Weights of a small transformer language model: 10 layers, tied embeddings.
MLP neurons of a small language model. Each row is named by its layer, matrix (gate and up: input weights) and neuron, and shows model dimensions 48-143. Each number is 500 + 25 x the weight over its row's rms, rounded and kept within 0 to 999. Numbers have three digits each. A neuron's up and down rows have the sign that makes its largest values positive.
After each neuron's rows, "fires on" lists the tokens most often at its 100 highest values on Wikipedia text that the model never trained on.

L6.gate377:490453512510489460466464481476532486502495466462506514509532455513440533474472477484508463513477491470518477506456509512475482553482534493508449497466487477513541501486494498491445490477528501506494479506528477505489493514483552509503494487464480493461490527502516554507507496483500505534
L6.up377:517490529505489517511464511470478470521477482503513489496499502513491445488487530498471470499539502510489485495471474467493478464507464537558494455480493483484498497507485480491533477486516481532543541514478486513512458527515471514554544564470510537459526515513484505495516465537459500481
fires on: ",", "ast", " north", "outh", " and", " South"

L4.gate249:541511481525543526520536494489509512462486499479466498468479483465503479485503457517481542511471518496519482434525499539515452502484506527526521446481495530462477480487491524518518515543523509508506473478521503506562513483507505481482468474507507507523519488518471484461501533504488485498
L4.up249:516522519499560486471478537534526493457466490484521497525506490476503490472495516536483535502437480520459495471475525536511465549510498537501534494495491513503519493469518497513504510523540509538487496520494460493541533526520508507570479509474480486512530505567506490481509507514471529545
fires on: " att", "oss", " vis"

L6.gate103:500502496491467509511493501525487558480491534512502514461504551518556461476506450499498503500534553511501507524506468470466529465513531491523520521498514522482466516528477499495476496528498499461468494547536520524531519539519529501493518483514442533463496485440504520499540473542459522476
L6.up103:521499442494520483482537485494538488483507490517464500526503509499469472552523476510471519424491512497473568498538504494487497497534490508518471515466482548514508505515476477445483487451508494497489473525492513522491472483513523501474477506496514506517488513481500511495515504508509500498
fires on: "t", "d", "n", "r"

L3.gate511:523496498523499470488495522513485536509523514481485513478507508512551500535491481501463473477537514498487476527465507518446480451492495555463449538521494522499530554464484531500506478550486506500457473471474499473487466469497503502546488532462486479471479501478474529455493517530508552497
L3.up511:479505514495515526450499496534490535509506498497514556477521469499542510490485522496543508498519539501470463497479533496489471468501494455486473478494518499480516503475496485530529493500511525547495486496487478495476465532501495546501539510504498501526498490519485520527476463460529520496
fires on: "f", "ff", "off"

L4.gate0:484514465494523486488504471521487538494515461492464492481485506532502532486519497459506452520470501514498515523500496439470505515526502474436557500502499507522484510464483464494499494492469476478494493558510484485481547498516512477526517496531492485529476479468531518453528500532497494572
L4.up0:485515495433473492489451462518433481510534481479505491517520495513495526553541497487524473489442475477470516507522512479505436530523466520471503488474522501533507474490495500460476495500520474485489514521494526484514467501527517498510511474518472489471496478518503463479556528464485538508
fires on: "°N", ",", " m", " km", " h"

L4.gate260:495498518476514509512485506547495468558512498470539514502521521537562499499520524501464525540541486459480503483486531500446497492476520488513530484466470443471477505484497471485500489484491518448469489475515502488507477552507517502521521501481496506524514494493523533491480522526461519571
L4.up260:467490489546519491544483521515493519537505485459501514491524515527544508508486501529474533500504520483526509473495524513468487515517492519519522504427478459509475515498498481469552502446512523491476510464526490524513479541454554518511538497532495481504484456475525532522510506519501505540
fires on: ".", "\".", ")."

L3.gate172:497486489486483531529484486508520541489493508540474500486472491506458487513512520470478518538531513513529500510532492539493501471514526501506500514550499467515527495466478546534485528480497567526459518488517470445520533473527501456547464519487497508506489516509542474486507477513491475508
L3.up172:461518490462510515506523431521488523520514473511484509504475492548465444515499531489500488526502492522515526514510507490535524480490489447509525528517491473560507425466436501500485529466500540512496501502517460456483499481498503485502476525474508511530485496552555493485510507560512484469
fires on: " ex", " disc", " do", "T", " des", "C"

L4.gate480:492513522523500488529459527494538484518463520506501457463517453509509483546484496517483502539498550477487485463478517494485472501502490504506500529447498446547470490544545496525525521502510502496498510505531472495498445484493513502549484530465514502521509517499460521535495521482479484513
L4.up480:505460536561493515494472467486499498544500517439462481484512491500526500505473484510468481501483534501490489463464477486529493529485495474513525495535539480504516536497498511497521467513515520523512483486522511550533508553470542505481489536506530540460511529453483550525476494475522473468
fires on: ".\n", ".", "\n", "\"", " |\n"

L3.gate477:500490486541538490483530457464552461483499519504495505480508500503452487542503495509535491519550470511484499503521526481546521480527452482526476483494454526484528529519442469525543475498492527485500450496509480524479501486509507474451511460488520547499475475452470509526518503509497532489
L3.up477:463544472475556498525516478506490474515501474506503507498481518496512490518510472501482512529492495467451526536556484510507506478515471488454516484472487472498506482502510463502480490550507476465506486528510451480469543494511484464494504497469518488476498535461468482511549502511478503509
fires on: " —", " add", " imp"

L3.gate500:505509487501521504525473524449470515521543478461517508491476497445506496512516518494501541467507484491520537462493527536544502464476518501482504497481508510495495521497504542487445505502490531532544511503498482506495506553525498520528504475530551516535438518470493513508466533514483513518
L3.up500:539524468515517509521457541477474535532535514464485501497462481469503485508477502481468540479475507508544521472505522552542483479516532482463544520483507510489537517508505519475490512505463518509508485500485509509508525567511490505523487503522572528534491485501490505488472530505493492516
fires on: " th", " Th", "Th"

L6.gate68:523469479468493468506472436495537498523507536543493510500488516505487512483532487486497516528502545465529492513509504496416511454507492522505514520506481495522472535494493491485509488508527514506486506465521520526528504502485536524470494484489470526497467508543488523471507471510490522493
L6.up68:480511509534477483506496523504542537482519478506555477552495473496477505493518506513498462506496497517521490564495505511516490480480491456499502506470463478500527502473499512483522487521519462502510504496480530505562473515487508502414503511453459508514483495500476478499484496489514520509
fires on: " such", " c", " pro", " its", " ob"

L6.gate66:530487549501475495443460478493519496481434468515481497508506521540500522454499524511476490521496548523511523486523502535482529531508480484542457492437530489536488480508521491467460478522497499524479482495522478511504565510548517529572524524489512480496521506499474498525488499474445484520
L6.up66:498484521524505494491484477473532502484476490507522538512527511503493487505516522494501476564516521572450504524497517485525535501523524486542499497512495507542473486469518478467481495525503482522483512543519529553475493501532507569549497536486489506496520484545515503501526485474482509483
fires on: " of", ","

L4.gate172:516495475578488471521527499559490520471491526498494498500525517500512485515551531440524519474470536486545486527546506512523516472483519512496523528532515512520503459468493509506494522499465525587495472495458505526513499493520504475530496500518518525503505487520516509523515500488469527478
L4.up172:497520491521496499454503526498511445489547488525471494517504532495510486467479518492452489541482483511502486477495505488503510515474519472548491507463489464497499469520471491484497481465543542521518514480504448523468451506515506489513496489485489522485475526547481502474491488465424500510
fires on: " ex", " Ex"

L3.gate220:500511504486498496501463514476519521496447507562470561482482546507544538495501475498531527497533479504487512458493494516518495481467500540505498480536546500487507544453511492489520447497508503482493466515474520492561515466508491498455478503536521517504491539560421524535526501491534474470
L3.up220:521462520537483478537494493494525480512475493475491486539551476504519468519506487480473465516534465499463505515462494514571540464461520523520467465481464523472513494539462485485494506454497506500495510484544459515513459513471513485514512488532490500489536503482547501515455483482496507517
fires on: "-"

L6.gate310:439521461492502452523482530536486499500536518493489502529474550532496480482460497464486469488505517478504496488496479512509484510476524503505500506492517491511520556521494525525461505527503534515528524503454473502492501512501538539471499483487518546480497500489533523487513468491481500520
L6.up310:478526472497481490507505513483498496516484474507455471524516490533514471520499477497433513477476513465483503458501504496481502481544550515468498516499529501496466515510544447504479489480502498466477512507501505498468496529468495487500536548489486495489514518505508542473494502477484494470
fires on: "l", "n", "t", "/", "ect"

L4.gate365:493531546502498488505465513539498542452514479495453497471489470457494529518494492494461502465455516497475494543520486492530528495504481496520501521477502470500510509541537469520516489472506506491473478460460490515528498478478495509463501511515487522526511538516482503484521485487524509465
L4.up365:477529517514525505475536489530459573482516502515483496523514495492509473492492457501493499509516483501453511537527491499500549479491460464513488478527509485512527510512492464482502549499497496489474510483550494550495470497520501486489457527559465497505534555472515502482529506479514512473
fires on: " |", " em", " Em", "amil", " num"

L3.gate203:556510539530497480506490474520541484513513485568533498498470503475506480467524495450469492504473489501492492486495528511503514523501484509495505538458512518521456488508495527531529490480513534505521516473489534500514565512530531495470528504525510501512517514478484526525465517503526572537
L3.up203:488488513552497500478507490492451494498456532551530479486478508503497491499502469482465542475512535460504496501501490488511488480454497513509467505486493502534493487461490531529520530513516498533483492484528554458563530483458482487498520471518498511535488458492465529513467519493490490477
fires on: " bl", "-b", "ph", "B", " j"

L3.gate364:498490434554555503458536508489516481482490511489495513478508470522472503514484491507469530498500477536516500496527510553492472463509518512489477517485483472493500489525473503499487513522530516503483478538483485533517499460480517505531499447511492481510490500488536519494518476528503502522
L3.up364:481510510493516491507495488452460478495489476484504509502473476520490500445479493531484483531545492499471514464517511518493557518510489519492526485510501469511482501520490532509499512557499571468520449474494504506495502463473474474526502496492499477507539494477506486451524521477485458461
fires on: "ann", "lex", "M", " add", "ix", "H"

L6.gate290:466486504471499499506502544525534474531484504484513526449495454551511503527485491467512503505492508525475486501500486566475492525558483489453497519496491513533540526510523494447518502511508424464547431557514519517466481458518521505536542513480475498508534529493493488506498500531499477473
L6.up290:513533499481489481513527472455525513528475462508492524484472491492492534550460477516483467565479528507509506528473460530477454536531518527498523529488511501503529509523495480534498475513468528468497488514486530518483472524466507478489512508525520494501501579533510493460537515538543505533
fires on: "°", "″", "orm", "ign", "em", "ut"

L6.gate430:476463506477505496529481498468496471535527541465475509514504474504509515520508492494495499471518530518490457485519466547495505497483500521469456520511463499468536504479497480505539526498553455511469503467494478513534523509496480449563525463477509461544519551486478467494477468516488476498
L6.up430:506537540524511516497448492465510479505523500455457495537495585492484514537488472503511509490469507485462478533529460469537538515523500497517515497467468453492509532537516450494496484495491521473491506500454504486500512491526518500502532515498511506445498515461533497488448531503469495488
fires on: "n", " |", "overn", "lect", " compet", "resent"

L6.gate475:520506479508479501531505495526483488511533531499494501538500483502483467488466455524454472442480521512498535503478475502524499507448522506568464490519525499485527509479481504515517457503503496519507492484511492545499472523476539468550567535528489516471507534487504499479500504523477510451
L6.up475:480527484522511505495505580518481523503502469474523479509534492466519463478499469497479473467503561504508527474491535501469495538507463466509492495470487476497509491464471449445500453496516500490479489476511514531487540485485512528499473469492526472499490496496516499525498454518518529504
fires on: "l", "-", "ak", "e", "om"

L4.gate401:526461515481506513483505502518491472522486524516488492458472541552494519518492526453477503507547521437505498474531488491466519471500526502531482465458505476527505445495474516478486543498491533520512480469523481508491510539470532484522530513527506527540521540498525519519513485523526551486
L4.up401:484482497495523503526523555503464496509534508497509476488518519501493517509524524543513500505475509519481501539512461494511525513504502444491505483531497512531491466497453502487518474512567498529489512463550478521538516490512511515505494469523526530491504487467548511494535527537493539523
fires on: ".", "T", "h", " he", "eth"

L4.gate386:558533461502490489531479505470503510500492466468497497498513499500495522523531506528523508496465505484478483525514504508493476488518503553525525517483489493479498514508499493473507511487478495477470482459474514530542515504482482468510484543483464492497517478540506545474501509507483525442
L4.up386:484516511507510519464516533520488512471499490492488477505527525467530486485482476476506533483419504523500542489482471444498489553483502469514514524496476513474481478521490490475545530494521485529504519498474486509554522526498471487497536476517511527435503479540480493508475492483494510493
fires on: " inter", " att", " j", " inv", "anc", " tr"

L3.gate235:487512534536470521502509475511516523500490514528473469485484520480485475517477459475497483498525484521538500482506499493524478478532445486480517536480470517487490495467440484492493469504486488449526512490530522532527556458485537493506533527525473507529504493545487499531492479477490513534
L3.up235:455563540501491489539506496532536476512532488545468546453455523526520526505502469522511485446498473491504510509513511499542486510502462509520521475509490490507502478528468483521500479482516524545498539479488480563486511509487554527521534510551466459511512446541510481483503490485481519520
fires on: " f", " Em", " sec", " adv", " cap"

L3.gate287:474492526477514520513514480478503512483499473511481545465503535492529493485550525469509530509515534514520499460547515540488535489465485509508481479487477472486503544516508524491505558484459531488477511496467527470559516458534488525493471552507513500477518516521486513500459509519491476487
L3.up287:487509505454467522524530457516478528442503491515509505510511534517521484501493549509476565456495516522500521464502492506504494512469487476496490509539509505503526532531491525497498543469511506470439514548535487473527521450520460520496471542475527461489498539485487503507488537511474491500
fires on: "ight", "iam", "rick", "):", "ins", "in"

L4.gate44:505498496520478499538487510497497520473489490509510499526480464526480492515536512477470513508451480510524471458498485533516490484484505494548489547462460458475533518494507505477506516471536493546495512529512452493544480472492460478518505508474495520532562468463509457516486492539489531499
L4.up44:488517556514517520501474500536485494500503487501493461470505484501520515461538468503505515482485495524516519498527524514482465487481521475502503497487469487478518533478505480538574566462517508495470495494480450525586497492512488509510509504533479470525542473487485509503494530523494526463
fires on: " |", "|", "M", "icip"

L6.gate19:516474529473480511510552473529499481493479476475504515501477527483501506464491491443504475528500504479471508455534496518474488468509462507538468526448488516556501467490469488520504484503501465459458491463491540496492500457549495516481507529523492501451500498537516527488462470496517494522
L6.up19:504444515452527494486512515464452501490466501488480521532508487477486492499482492490483460491481528468459494444558492474480481499518465518525464500486481473484501513520504480524486481496543547495459492493507527462505461451507517498530489546444498480511488493511523484458499482504473505484
fires on: "ard", "ight", "\n\n", "in", "at", "il"

L4.gate343:521574528519491499529533489507484500520538513498502522480484489486496478551488489480564511492518486472517511508501497551452504531487523480500447518525477517494481510495466481517491481535536522465507479475453477547538529540492478479554487515521513516549462508538529512502440528509519449535
L4.up343:474498494496495536475462532444491528484534521453469535512545503531500522487482503544480521456458490478516471462506473514523483482469475452547574481509479512495492492461545496514518501486470480519477515521494545504489464481488487521549476503505531501511482476536502486472500467498480527511
fires on: " th", "cl", "Th", "th"

L4.gate108:564461487500512498514514477486544486486492493518487504489494498508513498484516500493526527467494504536504500482492487519524490497521481519499546487486528481510495479535508502489531470562514497516527502483529526515529471456482522485556533542515512481501509483531466521461542493507524537534
L4.up108:544529496519510517480496524473500492450475528498499525508494504482506526456511499505499499520453533464513515514497469538488472500500518477500489489519514533538478488486454491547509489489497433456532459463489482540542495472496504483547475548523487528478527496493491436478481529522519479508
fires on: "ict", " vis", "pt", "oss", " win", "augh"

L4.gate132:498484536520489505472489504455472550522459448506465456515503511520490488513512500497536509533482509508486444486501481505483529508537515554512504476516511539520495513503491574518478505520502505510504491479475491504554523491527527452477480513467498509471467482517458515497540481543510488470
L4.up132:481468495492498513492515520477472535500507443513488499507485490535511542490509502509533540541505529520498449538513499474491495534526477520513482485495500533497457535476475538491479495522533505492531474504477491498540497492525456500481486451448487494538491468501466520482532490483479496506
fires on: " rec", " d", " Rec"

L6.gate45:458496468500513481490445469522511532518514513505510516509507466506515476484485498501516478472566496495495472497512466501511493504504514503495518549491478520497538495544481473489525454523478477428500488509466515529476515474557522536493475450513502542516501484468498485478523514503520484546
L6.up45:500503467503516515477484468487533477508506474488460527547511530520517501533497501552528469489510477554501509496478492520512503493532484468566485538559507489532462544473457493512541439520509434467493477534510456506481543483554497528491525473496487506503477481493553499511495478510508509526
fires on: "t", "r", "or", "re", "ver", "te"

L6.gate440:528547496512515500536517433477503525561503496555459510471487504481501501530522490495513428481519518537528496476456503513465487473494462504524482476538503509483522540460451489537483493510506527558504486517509499489469479525535493507479507531535492466461510497483470504481482524517493517490
L6.up440:482521485460451492508488495522480473504489546530457535505468464486509497499480500473531488457513511536514520454490503504436497521497511491533491503533493484499506563480483511480468554491506490469472492457496516530455492502539496506510555537490532473501537483499504505488527524481474526477
fires on: "al", "er", "ric"

L6.gate390:473519503544502547477512549510475527519509504480525475520501511515483527520502471506478504518523523447505503488484537453481531494516507506473506477471516448517496476506527496477493519481487501542503517487529474551499511488484488516512510505510518486477517542495501553469508505496507512483
L6.up390:499507491489524539511474530511476503523521518500471551493455507481478474489493483484532509496514486495480532522509502491457537480491510460474481482505499439485523483499472455503474473456468483512541421453500533525490459509535451557494477539512526479532470501527528514515479494479483486510
fires on: "o", " com", "us", "om", "re"

L4.gate501:526501476492492496514471505512470469549483497482517505526533489534484530529502519475498499540485470557541521464459524501484457494496498523464497481501530528479498567451509487477523484509484503489539486500500510435545494525529488469509536502458496501490477488493503530453514488508492496557
L4.up501:476537479487476507477486517489492536491459479495510535491501480449553501511525523503516511485542518508475510481479535511483525531511493516496499489447508522519500485471452447482503501462526506474489516508519443514445486539519497506479460501528526516508517528529489477470494504471497514491
fires on: ",", "re", "97"

L4.gate294:497496528480522452525515497535466543458487442458491525544436507450496481491488543468516513506477527508530509516495544506475458536512509500491452477488497477545495500526487462507526522506516475481507560489510530510521516495479505519481469508471535527518538506504489537481498538505535529476
L4.up294:522538462547534511486521478490471506471512478524517503472437492488500470464520491449505492541512508514507505473473511540536462485524485475503495491451458507517539492573518472546515546529509517514524519462518535477509494536534531500503512527497503480537482517508479513496472490540509490516
fires on: " b"

L4.gate391:506516500511509473514490487487470519512511493534498466505526504511417530497494479557565452507537527492478502481491554480536483499533476503486468472482490477468486482501513510486502492518511490549554507515534505489514477541496510473509526470533540476521505539532525516544475487516486512497
L4.up391:477520510505511507518499534510534565496522503508560504503494502487498529547504488495543511524517503482495466485485518544462504475530491494499537511462476489482506535525498490525477463476524469529482476460508480492478464537513505461525506474536521528472464482502461509463447506493517458451
fires on: "==", " com", "om", "com"

L6.gate269:499467519565542506556454480509471468468505491515480463455475503472495503490496522490498502473530468506510486494541469504504464505502480514508498538491530535468481495490515512511465493500515503537526487546475534486515528555564504476529561551492494490513499516512493534481528512503495461466
L6.up269:489466496513530489528473500477483494524476495505467499492538497497516527508480457498546490480544507486517488493525428490439475523499488487469477508513496500492494539543529502502485485538539509420510510495542516531492517550486480461503521491482544509512490489526516520543526475468483516492
fires on: " first", "al", "ond", "other", "ar"

L3.gate497:495488501496556475491512500492517495488490498468484500474481526504526487519537472493491473464546500500500556546544568526457459487515453490522515482511484522549516484524522491513500527519466491525536476515510470513497514510507523499504479481529461568525498527466566498516505513510471533521
L3.up497:541523481446491514473510502500512493536506525457505515489513489511491496475490505510467499468500526476434451513505458500503518461465535514498502534487491496504497507571507471561488508492442513506532481532519552527502470453476497471497528534496460505555500536477504521501513480521507522521
fires on: "\n\n", "°", "″N", "°N", "″", " post"

L4.gate200:481499491496492504502513524505490509461484488476510504494526453525481461513472494541491504518513516469473484490511510525517478462539494480460475458504484535493489513497488527514548511519469504493485505501495477483484490526546524489526515508504486459526497469477473468516471473483488464486
L4.up200:503482501570538529488512480520505515496503501451509529493535489501490508463522456460533474477503513515497530513433490497493489498492519482527459508499453481466465479467475562485453475501515526505484457524433482504490509508491458544518533477520503536507507519490483481484500452480535541505
fires on: "ff", " And", " Off", "off", "uff", "unn"

L6.gate281:479528523469505519518497533473503478479511481527465515503472534458480501480504486487513503521505510449506527470512506487480494549460495486555551524432514506489502454466504514475450520495472532502485476500512485483469525502476514476519519495486454503472518463527479512518472534470474470503
L6.up281:520510529527527497490531483476519504522505486496497541514478495523489493539516483503532470491531547541489479533468503507519526492472511535453499445475518531498494528500531471471492542479439528532515529523511496498502511518504532484485511514543501520487487508519462533509484530456491505485
fires on: "y", "i", "ort", "n", "igh"

L6.gate497:512453529497508518502507454512435487499471491458476480524456532463510498491526488499519520515532544476474477471509506472506514532444506491497518499481491517485491499489508484500535464488474547482506475479489535522526507506519498540495529465507500525472499513505505489508537475507540469509
L6.up497:513542480503493505523508533497487526496455481489508519504472512523504507548534489441479453487511491477458520505522460522491489481493475522520521479471519513501462475483473536506513544521479478478505484472500511494531509542470476535492518550484494504499488499504544529490499465455483484470
fires on: "\n\n", "N", "ic", "S", "-", "ight"

L3.gate423:502468483509476535506520502503509507530474540499525534513506530473462493467483506517571561516480494486499508462495509490520485492504492501489474509452502520525469501499562512513469475495440530521521510524486554502506495484487535533473479523492518507505492501505475535495548508491529454503
L3.up423:452462486546515487523476521508510527506493527481541511512523517461516475510511503506549533554456500472529514466546492486555479506487448531505487488488483512532491523498520506536477515506508529535513504474480496509480545466492472492496515485476485484507500485505502514504493517497506474492
fires on: "lection", " add", "%", " bec", " book", " list"

L3.gate392:489477477464520484527500495465466467484460488517511532479526509526526511512517527454464470488528529513509511514498475462500465472523513507524488498461441527549500500527507485527457504536504493512513448510478469504503474497492522501502483497503482531485489475518527487484489485490479511526
L3.up392:482455508489538476554526510504495488496466465538503486504499514504511516475515473449488483506507531490483505484508504483512464473520507507514532490472453553560480475449498523537482499510491496525490487522470501509492481511491502519540467498471469526519515484539528532474509466433487481528
fires on: "\n\n", "\"", "ales", " ch", " population"

L4.gate416:481487476486470484500491536525476566476467441481475473481482503499508556516516490481542514503482459479449459514513521500493518507525535523505484496540466503501538509529507489472509532508491518513479473504462532527529502483530508487463482522489537532523492454509474519517491486511535482525
L4.up416:546494496491475485556467539532492528511533474529440464474468511487540541522550509441539489524475486495443479486480520516475500513483530539501506526520488469521507524527531510498481525537478525478508472507472538551503514500540492493493522494533498528530507517527488529517504454471500469528
fires on: " d"

L6.gate28:466510519513490462473487485492497507482546542498475483513472481497489554536497478479515501505505503474527492478563475456465524499492451474493487537459472497514479457520468505486505491496495500482475466462431516501525542510506478480481529503537459541547489471505474455526508482457510476496
L6.up28:513483462504512493506497473525516480509488524509479518496453533458490466515484488465504491534517477514507458451550501481529502514511512472499533444487495465461474510517496510460537496496467499479487505516517512491501500561560526524508476507536526474486490516498499484528470486524522557434
fires on: " |"

L3.gate471:497425504493509488538511520482484472540495464443529465468503512471509481513471518530511479486514538449530541522510518500514501516498524513539467509482477517468486508506471500531462500494480514515503492481491525495520535528504466513507528523453490518563527474517488504497473479463516481505
L3.up471:495476496496545530548534545503487495518468508445542504470501494523487490501487533477505499509533536500492547478519521469504501509500509514527502467443489509505477486483477511518461525531485472503529504521472504497507485536497476533505465514508542537510511503453509487427478506502534477445
fires on: "\n\n", ".\n\n", ")\n\n"

L3.gate52:521494499542493475536453491505479459546485485490514471499555531469549526511496492490509431528500544508492531483525494480527513464514508506487535528520493511456501555506453482443504464499485522495511503490493500528524490533532488466544517532516549510513485521538473505533488530504486504515
L3.up52:502528504492517484516539472520486471485480490537536498537531496525522517467529517507534485504531462523476522490509495478526539453470483481509494488550442498471478502494477476459468510451463482508521481514520498486506500529511509473509513492539463520514544520458533498518467492512525518504
fires on: "-", "=", "am", "\\"

L6.gate496:496482512477462463540489509492475497456480557521513498513552511477507459512547500493472515544530492480513522510542481559514502525528473500514522464546512525503503510507479512491524511446506504492462494533543526502551534480530519521500497495506517486521493505514479515506534534525489545489
L6.up496:533465487467462486510482487483477519493473477517477497474517514479559482493497488478480509550477457463539483472515481505475486486456526480494502537520498539478530521521505460512478484481497535432469521492478488500505481515503506480483510474456521499475522436500501508505525524492541479490
fires on: " or", "p", "adem", "er", "ed"

L4.gate265:497505536466491493524484484461523510501476502506499477473458497536484524563522506552531466438521537531453512518508537503515486476479466496516512515510510494487489463538514474513508518477551502495532489518500534490468471482505486484503473560488478480503492509526482502489464509482476488469
L4.up265:470498531456505470547510507460501509484483541504475471460438468552484487557500496489519535439531530536498529493543509513544508474478471492497486543506489492498484503530510459502512516479541478486442491525492493477466498511520513508519468525488500459488511486523524485534470509540484501518
fires on: "20", " Gold", "ment", "er", "orm"

L4.gate217:513486532508522506524496489465524498510495499478550499487511537474540454537488500504488487504488471509475428461503513536478522522518483505479514509523489480490514485506510522504542532483547512520475489489532487533504516497495505490492489465477519460550486533533488534479458465432540524536
L4.up217:494528471515485498496520489505557505507507514518506529443496487493502481564498497520468496476526463512503497520470514558518511488479498523505444543493495533462551531497499469516497504466488481506508478544565467539521497494498490538488504534498524532523455544511455474493499517492553518476
fires on: "h"

L3.gate507:494494509506440446509503470483506522515520490492482494487477480485508473499486526521488533492503451504508529488491442496537510477497515492468495547501464477513511487480525496543510501496524457488506511530505488540534496504480547523491501493522535502512511515506528513483509510531521512524
L3.up507:505445526502477538509470511452511508486504494511532488484497500490485473427462500557531520474496523517538502517479478530484508448477508486501496512459476494504550507502535508498504480490549470492517530510492512446535499470471519566459485478442531501512494498488501511478501467531507486509
fires on: "qu", " qu", " Qu", "icip", " requ"

L4.gate320:508478531483495489508506543557521470529491519465509482523537518480489521510545473533495543422536513491462500501503513491500509470501485483551473537511472467493506484548496527495506491471493504504515484491465490491522538543472473559502478514470520550535522521541488469477480511476455503468
L4.up320:521541515504515494510476522546498522531493507430465482504519500500509488507517479494520482470521503508485464514499538499493496470480517474598469522521435466481502486530510528502536510500505491500493466501480491451536502522494463520495519516497519515561569490541511503487489518487490500489
fires on: " |"

L3.gate160:500506497485515503557492515533519510517529484516508451505519493500497492511488497494488496473477520479461572495517512461451514490503478502481518532467456474509501557540502485502507501463518481503530478501526487500498516524511500509549481543516524450497531434510504525497465538476441480511
L3.up160:502492511491552482521525533539498512543490489497517482530487527495481522495499491519487510473493493476447538475489473485471497463498494502504516522488470484508525542501483481479511497479492482481517481497530486490493512515503489467519495508449524485436532419477482487463484530500455507501
fires on: ".", " against", " within", "°", "ron", ","

L3.gate419:535506463475446484522518515494469481492481514511466532485480505470471478514528530454473491473484537505520522494524506471512457528533473516541478487454516513519461482513514468512515516538523527449520505553523494487482546512494539479487498490488529498480488525518480488466476510511513551519
L3.up419:491477500515501493484565486518492541532487491515519502462475512482462464461538509486486505532529449497510468493482513449526468499483464520552497550453502472515464440481483490515480509534474519520516553496514523494514512539479503512510540512533489455505513486528466514512478519495494517470
fires on: " b", "B"

L6.gate239:525498526493560469505501532515472519501482511527515483474521467534467487496475490565527530512520486536496509509459510503500504496463466485504485517488485509524503466503544491493485470527533490571521506506495494498523486503484528476530483517481498473555523509487494426527502480490502534489
L6.up239:521511512516518488535476487519512511480481494454509530560510510517501572516520493554537464502496503493519532459505479451537495498499469462528463496504428474522507497543517479467497495477496535522489476507487460482542495519504507531532468521514522472522543517528516480457478508506464500493
fires on: " |", " rem", " "

L4.gate357:514507525462490489524469508526508479493519493481494491504503521514528520499459518481478502476507474562468530494475492500500483481535556486507478484478484516490519549482476481498514479485473510492487454516472471527493473536408488548527533510491510509530471481486513451517494502557485509509
L4.up357:485491462521541458533487479531489478497473509519466479490528504536529500534469521466475498488500528541522482546490484505512513517548493504501487520503550506518529530488533506472541518540498528514470429489513457526470518492489511493539489484515467510484478504492537513486506500511496549537
fires on: ".", "/", " medal", " (", "}"

L3.gate442:513524487518477484533479511442549507537498493528532483507548547517554506499488488468501457483511486513496484498491501473516526466470497526492473481510521516450492517508532503479472484502487467572496480517495487511555484520511469449514489506514506509514506536534467503529482487502502484482
L3.up442:501487524494506471495497509469482452497508497520497528501481523475497498498526482492512466519552556497510492471540491488538497514500524474493497463480473506464492495516459481534462485475491491517548504532514492518546510467441495461477489473508517540490537506512529489508519513502466457482
fires on: "-", " un"